python train.py --n_layer=11 --d_model=384 --n_head=12 --n_kv_head=12 --head_dim=32 --d_mlp=1536 --vocab_size=8192 --activation="gelu" --norm="layernorm" --norm_place="pre" --norm_eps=1e-06 --positions="learned" --qk_norm=true --attn_scale=0.177 --bias="none" --tie_embeddings=true --parallel_block=false --init="normal" --init_std_qkv=0.0306 --init_std_o=0.0379 --init_std_up=0.0437 --init_std_down=0.0437 --optimizer="adam_hyperball" --lr=0.0116 --beta1=0.9 --weight_decay=0.0 --lr_head=0.00559 --warmup_steps=152 --schedule="wsd" --decay_fraction=1.0 --decay_shape="linear" --final_lr_fraction=0.0 --batch_tokens=131072 --seq_len=2048 --doc_mask=true --train_tokens=1150000000 --steps=8774 --dataset="wikipedia_en"
MLP neurons of a small language model. Each row is named by its layer, matrix (up: input weights) and neuron, and shows model dimensions 112-239. Each number is 50 + 10 x the weight over its row's rms, rounded and kept within 0 to 99.
After each neuron's rows, "fires on" lists the tokens most often at its 100 highest values on Wikipedia text that the model never trained on.

L6.up1124:54 58 53 65 35 48 39 46 59 49 67 45 52 51 64 46 42 47 57 46 41 53 29 44 55 46 48 50 49 43 50 52 57 46 56 45 43 52 52 53 46 52 60 48 59 51 45 66 42 32 52 50 69 39 64 57 66 57 50 64 48 65 51 42 38 45 57 61 63 40 61 54 55 43 63 54 61 46 47 47 49 55 42 44 37 62 57 61 29 44 33 50 52 56 43 49 63 45 38 53 59 52 56 65 44 68 58 42 61 22 62 35 60 65 51 63 70 55 39 63 38 43 42 38 47 31 52 59
fires on: " |", " ", ";", " 6"

L3.up1466:52 63 33 58 61 67 56 48 43 56 51 49 33 64 47 53 43 47 39 17 51 49 56 50 49 35 40 52 56 49 27 38 67 56 40 46 67 54 55 43 34 53 63 60 35 54 26 44 43 48 52 40 52 59 60 63 44 47 61 60 49 47 40 45 53 54 44 29 56 53 69 42 65 31 45 55 61 61 46 50 43 47 36 59 61 58 31 29 50 66 52 36 43 43 45 29 59 56 47 57 35 36 27 65 45 64 48 56 55 42 51 24 47 65 47 40 57 41 29 54 42 40 42 40 49 53 49 42
fires on: "end", " end", " beginning", " ends", " begins", " start"

L4.up1436:36 46 41 59 24 36 44 50 54 63 41 50 48 58 58 18 34 54 58 57 47 49 41 61 53 53 42 49 62 54 66 52 48 69 49 45 63 49 57 52 42 46 63 65 55 71 45 50 44 56 49 36 52 55 56 46 37 64 23 49 52 50 51 49 53 50 50 40 83 48 44 54 61 49 53 59 38 61 59 53 52 41 47 45 64 55 49 46 39 62 42 65 64 58 56 51 49 51 61 38 56 41 51 53 62 74 55 50 54 60 51 40 44 53 70 67 45 45 54 43 46 40 44 53 45 31 48 50
fires on: "\n", " for", "===", "="

L5.up951:68 51 55 53 34 56 51 57 48 42 52 66 64 43 42 30 30 37 49 39 56 51 33 42 38 32 41 51 56 41 40 34 56 66 47 47 42 55 43 54 39 45 44 46 60 50 45 22 59 53 64 51 51 66 48 63 48 63 69 58 72 57 35 60 66 39 59 68 50 54 52 61 50 42 48 60 44 47 43 51 51 51 51 39 60 43 40 37 35 66 29 50 50 43 41 57 53 45 52 56 52 44 42 40 46 48 53 49 56 50 45 56 53 57 55 42 40 42 38 48 40 44 62 68 59 42 56 63
fires on: " to", " for", " is", " at", " was"

L3.up212:57 38 59 55 50 55 59 36 45 43 58 51 44 52 58 29 38 51 55 59 18 63 52 48 66 53 42 42 64 75 44 33 57 40 64 61 50 53 55 59 42 56 29 45 50 45 45 63 45 70 72 44 59 43 42 60 49 49 47 57 56 53 49 54 66 44 39 56 54 42 62 62 62 52 50 49 36 51 61 61 50 43 54 58 53 28 38 55 35 53 34 59 42 55 51 35 23 36 66 61 72 68 52 38 46 53 51 55 55 24 37 55 44 58 54 41 44 35 54 49 46 37 58 39 42 55 59 46
fires on: "av", "arn", "v", "uc"

L3.up911:60 53 55 48 79 60 28 29 41 58 45 48 38 49 66 43 53 52 44 48 54 50 64 42 33 51 47 44 55 67 53 38 57 39 41 57 44 51 49 40 36 53 48 64 75 55 38 35 46 58 59 55 47 72 58 51 52 48 75 73 53 58 55 65 63 48 63 44 62 22 45 39 51 44 53 57 33 63 38 33 47 49 40 36 37 60 40 42 50 50 44 53 63 46 56 47 51 56 64 56 61 58 39 37 29 58 57 44 43 51 42 49 45 48 64 51 51 45 47 41 52 61 61 70 38 42 47 56
fires on: "==", " =="

L4.up1196:55 50 45 55 43 53 42 43 49 67 45 49 55 46 46 38 61 34 53 31 48 49 59 58 58 58 40 53 47 39 28 60 67 46 58 47 57 65 68 53 62 50 29 41 61 58 44 55 65 49 56 27 65 49 59 48 37 39 50 68 44 68 34 52 50 65 49 42 57 50 73 49 61 55 36 49 71 57 55 63 66 46 63 50 46 39 46 28 40 50 56 41 43 38 70 43 48 51 74 58 35 53 31 46 57 64 40 63 60 37 60 52 35 58 43 69 51 49 30 59 22 51 68 42 45 57 52 55
fires on: ")", ";", " |", "\n", " ="

L5.up1151:48 58 29 61 50 60 47 36 40 48 47 48 47 54 44 51 51 47 63 36 58 51 53 47 53 42 62 57 51 56 41 56 67 52 47 47 56 55 53 63 41 44 59 46 50 54 51 34 50 54 52 29 71 50 48 73 33 43 40 68 31 38 47 38 46 52 42 41 63 41 37 53 53 39 41 65 56 59 58 36 48 61 54 50 45 46 45 20 37 50 57 42 41 48 57 59 53 66 57 66 37 42 42 46 39 64 64 42 54 62 51 59 49 49 53 67 58 55 41 54 53 46 24 50 49 56 45 48
fires on: " end", "|", " beginning", " begins", " ends", " start"

L3.up1157:39 53 54 64 52 39 38 39 41 48 35 37 41 38 54 49 45 50 46 41 47 52 62 54 23 44 35 39 48 54 56 46 48 53 36 45 58 50 42 52 42 45 54 60 37 46 48 31 45 57 45 64 56 52 50 63 38 59 69 46 43 64 53 60 57 46 48 68 70 54 49 46 79 46 45 68 37 49 36 63 49 22 54 41 35 59 47 56 47 67 50 56 54 30 55 54 42 39 48 74 40 57 45 56 47 52 53 41 58 62 32 39 43 46 50 55 56 52 47 55 57 48 45 58 40 47 52 49
fires on: " con", " Con", " inter", "=="

L4.up361:61 33 75 54 60 74 53 63 31 37 40 33 58 52 56 40 63 55 48 52 31 65 53 58 64 50 56 56 59 57 23 75 50 33 43 57 67 51 49 51 46 44 53 41 42 40 57 39 39 47 62 66 46 48 64 55 52 47 65 55 50 43 36 55 60 42 59 39 67 52 47 71 42 31 56 47 67 45 26 69 50 60 30 67 55 36 30 53 30 52 53 65 39 56 49 33 50 51 66 52 45 51 48 58 48 50 49 62 57 42 53 66 47 28 42 54 52 50 52 37 52 52 48 64 49 41 54 59
fires on: "ak", "aw", " Ak", " Tak", " K"

L3.up835:64 44 46 40 53 38 53 39 35 71 58 53 33 33 53 45 60 51 50 32 55 50 47 58 60 37 45 60 47 75 46 38 53 59 43 46 33 69 46 64 60 48 36 36 37 64 38 50 72 47 59 38 49 50 49 47 60 41 43 47 40 66 36 27 47 49 63 40 52 52 56 54 56 44 35 49 40 52 49 38 54 36 31 50 37 32 32 55 33 61 36 59 36 54 69 36 52 59 70 60 55 41 32 33 42 61 41 57 52 31 40 48 25 66 54 35 53 45 60 39 36 50 52 49 52 54 57 54
fires on: " |"

L3.up206:49 66 51 67 63 59 56 53 32 53 50 38 49 53 50 33 42 35 49 45 56 56 50 56 58 38 47 40 51 38 49 37 57 56 47 63 47 56 43 54 62 61 50 43 58 59 52 62 48 34 61 50 32 55 54 77 50 56 50 55 48 43 52 61 47 48 38 44 67 47 60 59 60 33 38 48 63 41 54 36 64 49 39 46 66 47 30 60 38 67 59 36 39 41 48 51 54 38 42 46 44 72 35 55 73 39 52 52 47 66 61 51 39 71 35 38 34 49 64 33 50 51 38 51 56 48 63 56
fires on: "and", "off", "ff", " Pet"

L3.up389:50 49 62 42 45 40 28 45 51 58 53 33 46 69 78 44 56 53 57 51 57 53 43 54 57 39 62 56 51 35 36 58 73 63 55 47 47 61 65 41 44 41 45 54 40 48 41 50 70 32 52 37 42 54 57 58 48 66 42 55 56 56 42 40 55 40 59 33 47 44 54 49 56 39 45 53 52 49 55 60 54 34 56 47 52 35 43 60 51 61 51 39 39 52 34 51 49 45 38 46 53 66 48 37 38 69 53 59 46 55 61 58 43 62 56 50 39 51 48 31 38 46 61 43 45 31 49 51
fires on: ")", " DN", "mission", ".)", "ision", " →"

L4.up602:66 45 43 52 52 33 38 46 53 54 71 45 64 48 65 46 60 47 47 41 54 53 42 52 43 50 57 50 46 58 57 39 56 41 52 57 38 58 73 48 41 25 49 50 54 47 50 41 51 39 63 48 65 27 52 58 63 34 58 27 39 56 17 56 57 38 61 56 41 36 49 49 51 45 42 59 46 56 33 48 40 41 43 66 61 58 43 54 52 68 38 28 52 49 48 41 42 30 47 56 37 49 50 59 58 57 48 58 64 51 53 58 42 62 38 45 25 39 60 24 29 48 59 60 49 61 55 51
fires on: ":", ";", " |"

L3.up436:62 56 46 65 50 51 39 33 54 58 38 51 62 58 47 38 46 50 74 30 55 53 45 64 66 59 47 42 52 41 49 58 64 52 43 44 40 51 59 54 50 51 36 58 42 48 40 44 50 62 64 76 67 43 59 53 41 38 58 23 21 49 39 49 53 53 58 50 52 52 54 53 46 46 56 56 61 53 47 43 51 38 67 58 44 45 42 32 48 59 40 25 38 50 58 48 58 67 59 41 50 62 54 60 70 51 44 49 55 49 61 58 61 54 42 50 35 43 57 44 52 54 66 38 54 44 54 51
fires on: ";", ":", " games", "ations", " appearances", "ties"

L4.up196:54 37 64 54 42 54 57 40 47 52 38 54 47 59 47 48 49 59 63 46 40 50 33 58 58 43 37 39 45 49 45 66 46 71 52 57 55 64 38 53 45 52 36 50 61 63 35 42 57 45 55 51 49 34 61 50 49 67 34 52 58 53 43 51 45 55 53 40 46 50 38 68 52 51 50 49 42 59 39 58 52 39 41 47 34 29 38 47 29 54 43 53 34 55 64 48 56 53 58 58 31 55 40 34 59 67 51 67 52 35 34 49 27 66 44 47 42 48 37 50 56 46 52 49 57 53 56 56
fires on: ".", "\n", " the", " |", ")", ";"

L5.up353:54 47 66 41 54 60 55 50 50 36 36 49 51 47 53 42 59 54 46 59 30 57 59 42 55 51 49 55 64 40 18 67 41 49 58 53 46 51 40 49 46 49 45 44 53 55 57 49 44 49 56 39 40 52 68 41 54 44 49 42 50 61 31 56 42 58 66 46 75 38 49 46 55 34 55 55 53 49 38 62 54 59 44 52 60 59 48 47 37 62 62 62 48 46 51 53 49 41 71 58 50 47 40 69 63 55 42 39 56 62 38 40 39 48 54 63 42 46 49 43 48 35 61 65 53 48 52 52
fires on: " N", " S", " Ak", " K", " Tak", " Nag"

L3.up299:49 57 62 44 57 31 69 44 48 62 60 50 32 45 57 51 51 20 50 34 67 57 43 56 49 53 48 36 55 64 47 59 42 33 48 42 48 70 35 61 73 48 52 36 43 51 41 47 61 40 52 42 41 44 58 58 40 59 50 64 58 58 42 46 43 47 37 56 50 30 51 49 49 43 39 51 42 48 47 60 47 45 43 72 54 69 56 52 46 43 52 68 48 49 51 55 39 56 71 45 59 67 58 56 44 35 36 39 48 68 35 42 55 47 34 49 45 52 64 52 46 33 29 30 42 58 62 46
fires on: "ul", "il", "-", "ils", " Hel"

L6.up1312:54 60 52 53 48 64 44 42 50 57 55 43 63 58 54 42 46 56 51 61 45 48 37 60 55 50 45 50 49 48 61 51 50 56 58 48 64 67 51 50 49 42 44 53 40 57 55 53 35 50 55 42 68 35 63 45 59 47 50 55 46 55 57 43 49 31 49 64 54 55 69 56 52 59 62 50 47 50 31 39 62 54 49 43 53 43 32 43 54 47 42 47 42 61 46 40 42 45 67 77 54 61 51 74 57 45 67 44 52 26 31 55 63 54 31 39 71 48 63 60 60 52 61 45 56 40 47 52
fires on: " |", " 0", " 1", " 8", " 7", " 6"

L5.up1072:45 57 44 53 47 49 30 42 41 63 41 58 39 47 29 70 60 34 37 34 61 51 36 54 52 44 64 50 64 50 52 36 55 42 39 54 44 60 60 29 38 60 40 42 53 41 38 51 54 61 50 60 62 42 61 57 71 68 53 35 40 52 54 53 41 54 62 42 55 54 42 60 54 38 46 56 39 66 48 62 36 47 55 60 44 46 48 29 48 36 43 76 51 40 43 43 49 50 52 32 49 58 30 55 42 52 47 30 67 48 44 46 27 50 51 54 41 46 57 34 47 40 47 64 35 46 70 52
fires on: " al", " known", " Al", " se", " el", " cl"

L5.up1248:57 53 43 29 47 55 66 45 56 58 63 45 50 48 72 47 56 56 65 45 53 56 42 60 49 53 36 54 53 50 39 68 57 56 44 53 58 50 69 60 53 52 53 44 63 39 49 37 60 52 76 46 48 24 49 59 48 47 43 46 49 34 35 58 45 39 50 53 58 42 34 58 44 47 42 69 49 62 35 45 73 58 59 50 50 45 57 46 43 48 59 50 47 46 49 28 65 52 53 61 43 68 45 59 64 57 46 73 68 57 48 51 49 52 62 31 54 46 52 47 53 45 56 56 58 56 56 58
fires on: ":", ".", ",", "—", " –"

L4.up1150:67 47 36 46 54 57 55 45 61 49 44 58 66 55 64 51 45 45 44 50 45 59 27 48 56 48 30 35 68 49 53 40 69 46 40 36 50 57 52 68 48 36 51 53 56 41 51 26 48 54 58 47 40 50 51 51 36 52 41 57 47 55 44 51 49 68 48 64 37 37 33 63 45 51 41 60 43 51 43 46 58 37 52 51 68 44 47 47 46 49 40 57 55 53 61 54 39 38 65 49 49 77 21 45 48 58 50 47 56 54 59 48 40 55 29 42 48 46 44 37 43 44 54 73 42 56 55 59
fires on: "'s", " have", "'t", " is", " are", " was"

L3.up1110:65 40 56 60 65 67 21 47 38 44 38 48 54 51 64 47 53 39 47 32 49 55 66 62 36 56 51 40 53 49 51 59 66 45 56 68 57 46 61 41 45 41 62 64 66 44 59 29 53 52 53 40 51 55 57 73 48 51 71 61 49 60 47 59 36 57 45 40 66 50 56 57 55 54 52 56 46 61 43 45 51 45 45 50 40 47 52 42 41 40 59 35 55 40 64 51 55 38 45 59 59 46 46 39 59 53 60 32 57 61 43 47 55 54 25 52 58 42 44 57 50 61 42 57 45 47 49 52
fires on: "==", " several", " various", " multiple"

L3.up1267:58 47 61 56 44 54 52 75 57 52 37 41 51 52 43 48 53 46 70 52 36 43 43 64 51 58 45 62 46 48 43 41 54 52 53 62 73 62 54 46 35 31 33 63 49 70 55 56 69 51 43 43 45 52 52 49 38 53 57 53 41 48 47 56 48 59 57 39 51 54 45 50 50 46 33 55 47 49 54 63 45 48 33 55 46 42 57 36 34 64 40 58 43 49 24 50 43 50 58 45 63 55 53 52 57 62 53 49 43 44 61 47 41 64 55 60 67 48 45 27 40 59 59 54 46 40 53 46
fires on: " ", ".", "\n"

L3.up1265:59 57 72 70 39 41 47 66 45 60 43 56 64 82 51 41 40 48 62 31 51 48 27 51 46 53 54 53 54 48 30 41 54 48 43 54 52 55 58 44 25 52 47 54 47 61 63 47 42 53 46 49 50 49 78 47 47 39 47 50 44 69 52 60 37 57 68 49 50 62 68 56 71 50 52 49 55 45 61 52 45 30 51 45 54 45 57 59 48 69 37 49 56 28 28 46 30 35 53 41 47 63 52 41 50 61 33 41 51 56 59 50 44 56 56 62 57 48 38 30 32 43 37 54 38 46 52 47
fires on: "\n", ")"

L3.up109:54 41 57 61 49 80 52 46 35 35 46 64 44 52 64 57 51 42 55 47 69 52 51 53 59 40 48 33 56 63 46 41 39 53 34 49 55 52 53 34 40 54 56 65 61 57 36 55 71 33 59 63 47 59 56 48 53 64 60 47 52 44 37 72 46 54 57 35 53 26 57 54 53 32 40 53 36 59 18 62 48 56 43 56 60 57 47 34 52 60 48 52 45 30 65 48 57 49 41 47 59 57 29 42 51 55 53 75 56 53 57 43 57 43 36 36 58 44 50 45 74 56 62 57 54 56 55 48
fires on: " =", "==", " Tele", " tele", " oper"

L3.up456:39 50 57 68 57 62 28 45 53 37 60 35 48 64 58 48 49 31 62 51 61 66 43 57 58 54 54 58 56 34 52 40 58 36 44 53 50 52 41 64 48 44 29 34 50 46 31 60 50 45 79 33 57 26 49 69 60 60 60 63 41 54 45 42 59 39 50 50 48 57 45 58 43 45 45 49 68 45 58 41 56 36 58 27 58 54 53 53 30 63 45 54 50 50 55 50 62 29 59 57 51 61 35 59 49 42 46 63 45 45 55 32 37 45 44 38 58 50 69 37 44 57 35 58 46 66 53 53
fires on: "and", " Kar", " Mand", " Pet", " Fab", " And"

L6.up412:55 39 27 63 55 60 51 49 37 41 58 40 50 53 52 46 41 52 63 45 27 54 30 59 42 61 42 53 44 46 51 42 57 60 39 58 46 61 56 69 44 40 52 39 51 54 59 41 59 46 59 40 63 40 55 61 55 58 32 56 45 60 58 54 42 47 52 54 64 58 65 49 45 41 53 47 30 41 43 46 54 51 61 56 49 41 46 48 62 50 40 54 50 50 43 49 43 56 69 61 45 66 45 52 36 46 55 51 47 66 68 57 39 53 50 41 57 40 58 60 45 45 39 43 30 56 52 44
fires on: " |", " (", " (−"

L6.up1175:44 46 26 61 31 58 63 46 35 55 42 56 48 55 50 58 56 48 65 49 66 46 42 65 54 60 46 31 44 58 52 45 54 62 53 43 50 56 48 58 51 62 35 60 55 51 30 36 34 54 39 51 73 56 56 59 67 60 55 39 45 45 51 35 27 42 59 19 58 66 54 24 44 43 33 45 47 59 35 59 44 40 38 58 59 49 45 55 44 47 46 55 63 48 39 44 52 53 43 53 62 39 44 38 36 55 54 50 50 39 58 53 30 62 47 36 56 58 48 50 38 43 52 59 35 55 52 51
fires on: "%", " of", " had"

L5.up173:61 55 56 47 44 56 73 54 64 34 40 45 49 50 55 58 60 41 52 59 46 61 56 53 33 40 70 29 63 55 50 35 66 67 56 51 39 50 38 54 55 53 56 36 37 67 51 47 43 67 49 57 59 49 53 50 38 50 56 32 47 56 56 56 49 46 54 55 34 61 45 43 57 55 29 52 45 54 44 43 61 55 67 42 55 43 45 56 45 49 47 69 42 49 54 67 39 45 46 60 47 33 38 53 52 55 39 57 72 54 47 50 51 46 39 44 49 44 48 63 60 49 67 71 33 40 62 67
fires on: " Sc", " K", " sc", " Mac", " McC", " Ch"

L3.up284:41 52 38 56 74 49 59 46 33 57 60 41 36 60 49 43 65 34 52 45 56 51 25 51 58 41 49 51 53 35 27 56 60 55 32 51 45 56 71 52 54 54 59 61 20 54 47 44 46 52 59 41 49 46 59 62 51 48 42 57 42 50 60 35 41 57 36 44 45 39 64 62 46 59 58 56 67 63 42 37 57 49 39 42 57 33 32 44 47 53 50 55 46 52 33 50 46 59 53 48 47 46 34 61 42 66 52 48 50 71 47 46 39 51 38 44 41 55 35 55 41 35 55 39 52 60 53 66
fires on: " end", " beginning", " End", " began", " started", " start"

L3.up636:50 50 49 59 41 32 72 35 43 56 51 63 51 38 45 51 33 57 57 47 48 51 32 52 57 54 43 58 46 52 45 58 34 52 51 50 49 60 49 46 55 49 51 47 42 59 44 46 64 61 57 42 53 40 47 47 46 53 46 56 34 57 44 32 56 50 47 50 45 41 45 68 43 38 37 59 30 52 38 52 60 50 42 68 37 33 37 44 35 57 42 64 42 53 60 32 51 46 56 55 42 48 49 67 63 66 55 52 62 30 36 47 33 48 48 34 50 38 54 41 30 50 44 46 55 46 57 61
fires on: " |", "|"

L5.up1407:65 53 56 57 44 39 58 46 54 51 54 41 62 38 63 56 49 60 56 38 63 52 41 47 48 54 52 50 48 51 56 49 45 43 40 59 30 53 64 66 44 37 55 38 66 60 35 57 49 47 62 49 64 30 61 68 45 60 45 49 40 55 30 44 60 41 41 46 57 52 36 42 50 45 47 70 36 65 45 58 64 47 61 80 63 56 40 47 39 58 54 31 45 50 54 29 49 45 46 62 34 67 53 69 52 60 42 61 64 49 49 50 37 55 43 35 45 44 52 42 33 46 57 43 46 62 55 57
fires on: ":", ";", " –", " |"

L5.up1301:63 54 51 47 48 63 50 68 58 48 43 54 61 44 44 51 44 34 57 37 44 47 42 59 63 34 58 60 48 66 54 44 55 49 39 49 75 55 50 48 45 46 52 52 46 51 58 48 58 47 57 53 60 62 53 52 29 42 50 59 37 66 54 39 55 53 44 60 63 28 35 51 46 47 39 53 57 65 49 42 37 54 51 43 49 60 39 63 56 67 40 42 70 58 63 39 57 52 42 53 54 49 60 48 58 66 66 52 79 62 40 44 46 50 55 58 37 36 56 41 52 51 51 64 52 42 50 54
fires on: ",", ")", " (", "\"", " |"

L4.up316:45 45 35 60 52 40 27 64 55 42 33 49 64 47 70 41 42 60 65 59 72 50 47 57 47 41 50 64 60 59 36 59 45 58 49 57 46 55 58 36 45 55 60 74 36 46 54 54 43 51 61 32 33 43 49 34 38 62 70 41 36 52 47 46 64 36 52 45 73 46 54 46 63 47 31 65 47 57 50 47 60 53 35 50 63 60 48 51 56 58 32 52 46 47 49 44 35 40 66 59 51 50 48 45 52 57 55 57 50 54 45 45 47 58 52 63 53 26 34 55 59 28 35 49 47 42 53 47
fires on: "\n", " =", "=", " b"

L3.up48:51 61 68 44 37 48 52 40 48 55 46 34 44 58 53 43 47 50 52 53 36 64 60 45 44 20 39 38 65 52 54 73 56 47 38 55 43 52 45 33 49 31 65 41 37 68 49 48 48 52 72 41 39 50 53 55 53 58 50 45 58 44 33 56 46 53 62 50 54 37 47 46 54 45 30 52 47 65 46 55 53 41 63 38 63 59 35 49 44 42 51 68 62 41 53 66 66 56 51 66 50 44 42 50 39 47 49 54 53 52 28 63 59 42 49 44 52 37 44 57 51 52 54 60 51 54 58 69
fires on: " Ch", " sc", " Sh", "Ch", " Sc"

L5.up258:27 54 58 62 49 43 50 49 60 50 64 48 43 51 59 33 30 51 38 55 54 53 52 46 52 38 36 43 56 31 42 44 61 56 51 47 69 54 66 57 46 41 52 42 35 71 34 57 57 50 48 37 52 49 62 59 42 75 46 39 58 51 42 48 54 50 61 50 42 48 46 70 65 43 54 52 43 50 51 63 48 66 60 44 67 57 64 29 39 52 57 59 52 52 52 51 62 59 69 64 52 53 49 56 53 51 45 47 48 51 52 40 45 35 59 57 61 55 48 65 59 61 64 55 47 49 52 49
fires on: "\n", " |", " for", " in", "|", " represented"

L6.up1368:37 51 38 48 61 40 50 39 61 52 45 37 34 59 61 46 46 43 67 38 64 51 48 57 57 49 54 41 51 58 49 59 56 46 35 42 80 67 57 51 48 58 54 37 42 65 34 30 54 46 50 35 34 28 57 54 51 57 57 48 58 58 42 43 52 56 48 46 66 39 56 64 46 53 35 60 60 59 50 85 47 65 44 45 54 59 40 47 38 52 36 64 38 52 32 61 51 58 87 53 45 52 47 47 41 46 59 32 45 41 56 51 28 43 52 43 54 60 52 57 39 45 52 54 42 50 49 46
fires on: "–", "-"

L3.up256:65 53 71 54 44 29 68 57 39 41 49 56 54 53 52 46 34 60 59 42 38 48 28 63 48 30 35 64 52 38 58 51 41 55 39 59 48 56 48 74 48 45 38 57 47 53 46 47 58 40 68 65 60 59 51 49 45 59 55 62 57 60 58 56 65 35 37 51 52 53 50 58 72 45 48 62 67 54 39 58 42 56 48 46 51 66 48 44 50 68 24 49 49 46 50 33 45 45 54 64 59 51 28 56 43 65 50 55 43 53 53 57 37 63 62 43 35 39 50 48 51 50 40 59 41 33 50 54
fires on: " a", " to", "\n", " is", " was"

L3.up1293:37 56 51 56 53 25 52 51 51 53 57 40 50 48 36 38 55 40 47 56 50 63 44 40 41 65 55 48 68 66 67 38 45 45 51 39 44 63 54 38 66 39 62 54 60 54 42 54 51 50 65 39 65 46 63 46 38 66 44 47 31 49 47 52 52 52 53 49 49 35 41 41 47 25 48 62 40 57 44 59 34 55 53 66 36 61 60 54 47 58 64 64 53 51 35 63 34 58 61 45 45 51 37 56 58 47 59 41 65 58 43 38 35 46 45 56 48 57 67 20 61 42 54 59 55 27 59 65
fires on: " Al", "yl", " al", " head", " Gal"

L6.up162:38 69 34 66 55 29 77 29 50 48 28 44 50 55 36 54 36 37 47 45 45 62 47 58 63 50 50 53 53 64 39 51 50 53 48 41 54 60 45 62 36 46 44 63 51 48 49 53 53 45 60 40 47 42 61 48 54 55 44 49 55 48 32 49 38 48 50 52 66 40 65 49 44 37 31 52 43 52 44 59 79 45 63 49 52 49 58 57 53 62 42 52 74 58 50 54 47 52 63 55 72 48 31 53 32 48 60 35 65 43 50 40 40 40 45 47 51 53 65 67 42 41 33 30 47 41 54 48
fires on: " |", ")", "2", "5"

L5.up744:63 51 50 59 48 48 56 61 38 53 63 41 50 46 40 55 41 65 67 64 50 52 63 69 44 46 50 67 43 47 37 38 52 39 21 54 57 53 53 55 44 44 28 52 64 46 40 31 47 52 66 36 58 44 63 51 37 63 57 48 67 54 40 59 56 53 48 53 56 32 63 46 48 37 51 48 55 45 56 54 50 50 39 54 48 47 57 43 64 56 36 50 67 51 51 35 35 62 64 55 61 54 41 48 37 72 43 27 57 52 76 51 56 37 49 31 51 42 74 57 46 31 35 55 57 50 60 46
fires on: " |", "."

L3.up1488:45 59 55 51 41 74 49 32 30 58 70 24 49 60 54 48 49 50 49 38 32 50 55 43 50 43 60 49 55 67 55 60 53 57 50 44 37 50 64 42 37 49 55 56 49 53 19 34 50 56 49 58 38 65 54 58 51 71 50 54 67 43 55 54 38 60 52 41 48 45 63 56 46 39 36 49 43 57 53 50 59 44 45 48 48 42 42 50 31 46 40 59 59 42 44 48 37 56 60 58 56 64 49 43 47 50 49 24 47 40 59 52 38 62 52 29 50 50 49 24 55 56 50 52 50 45 60 53
fires on: "C", "gh", " qualifying", "History", "==", "St"

L6.up610:68 43 57 56 50 48 33 54 40 48 56 52 61 41 50 50 54 44 40 52 58 55 33 58 44 36 47 45 47 47 47 28 60 55 52 68 47 60 53 53 58 51 35 53 57 40 56 52 56 61 51 63 70 57 41 44 44 44 46 36 50 71 42 26 35 61 60 53 55 37 38 44 52 48 49 47 62 63 43 34 41 42 41 42 58 55 40 50 57 59 47 17 72 35 63 51 55 39 59 44 47 48 66 40 38 45 62 32 53 52 62 47 30 78 47 48 49 48 61 46 55 53 66 41 45 65 56 54
fires on: ")", ".,", " Released", " 0", "]}", " |"

L6.up228:53 46 28 44 52 42 51 41 46 58 33 27 52 59 54 53 34 51 69 60 55 55 57 77 50 41 39 53 45 46 35 55 44 49 47 54 51 55 59 57 43 54 40 56 42 48 56 53 51 30 54 43 54 43 67 59 49 36 54 66 38 66 58 42 46 49 49 61 56 57 66 51 41 46 48 50 54 51 43 38 66 59 45 58 48 48 44 48 58 42 27 37 51 47 37 61 36 53 71 42 79 46 55 45 47 54 50 42 51 50 57 43 45 43 73 28 69 44 65 47 68 43 45 32 42 44 54 50
fires on: ".", " |"

L5.up1148:65 41 38 45 52 50 59 38 61 57 36 31 56 53 47 49 45 52 58 51 52 51 47 53 58 52 58 55 48 51 61 59 63 49 49 44 49 58 61 71 45 53 41 38 54 57 64 55 44 50 52 41 55 36 63 63 45 45 48 54 25 54 43 60 47 52 48 62 62 35 55 50 56 53 48 56 44 47 53 42 56 44 63 58 72 52 24 66 49 63 48 46 44 48 62 44 45 40 58 45 38 53 49 73 62 52 52 60 64 36 49 54 42 58 65 40 55 42 44 27 27 43 51 58 44 57 55 52
fires on: ",", " until", ";", " –", "\","

L3.up695:46 66 43 46 47 50 49 28 61 34 52 37 54 37 60 55 45 40 72 36 62 62 45 51 28 61 60 39 55 54 58 51 53 49 46 45 40 48 59 49 44 54 26 44 37 55 40 49 77 55 43 52 52 48 54 72 39 40 49 59 51 54 75 46 43 36 37 46 46 34 66 38 39 23 53 58 38 48 42 42 63 62 52 47 45 46 46 51 51 52 38 68 43 45 41 42 34 67 52 55 55 49 51 45 56 58 59 48 41 73 43 57 36 37 50 60 68 41 41 54 50 47 48 49 47 41 55 63
fires on: "ax", " different", "ical", " ac"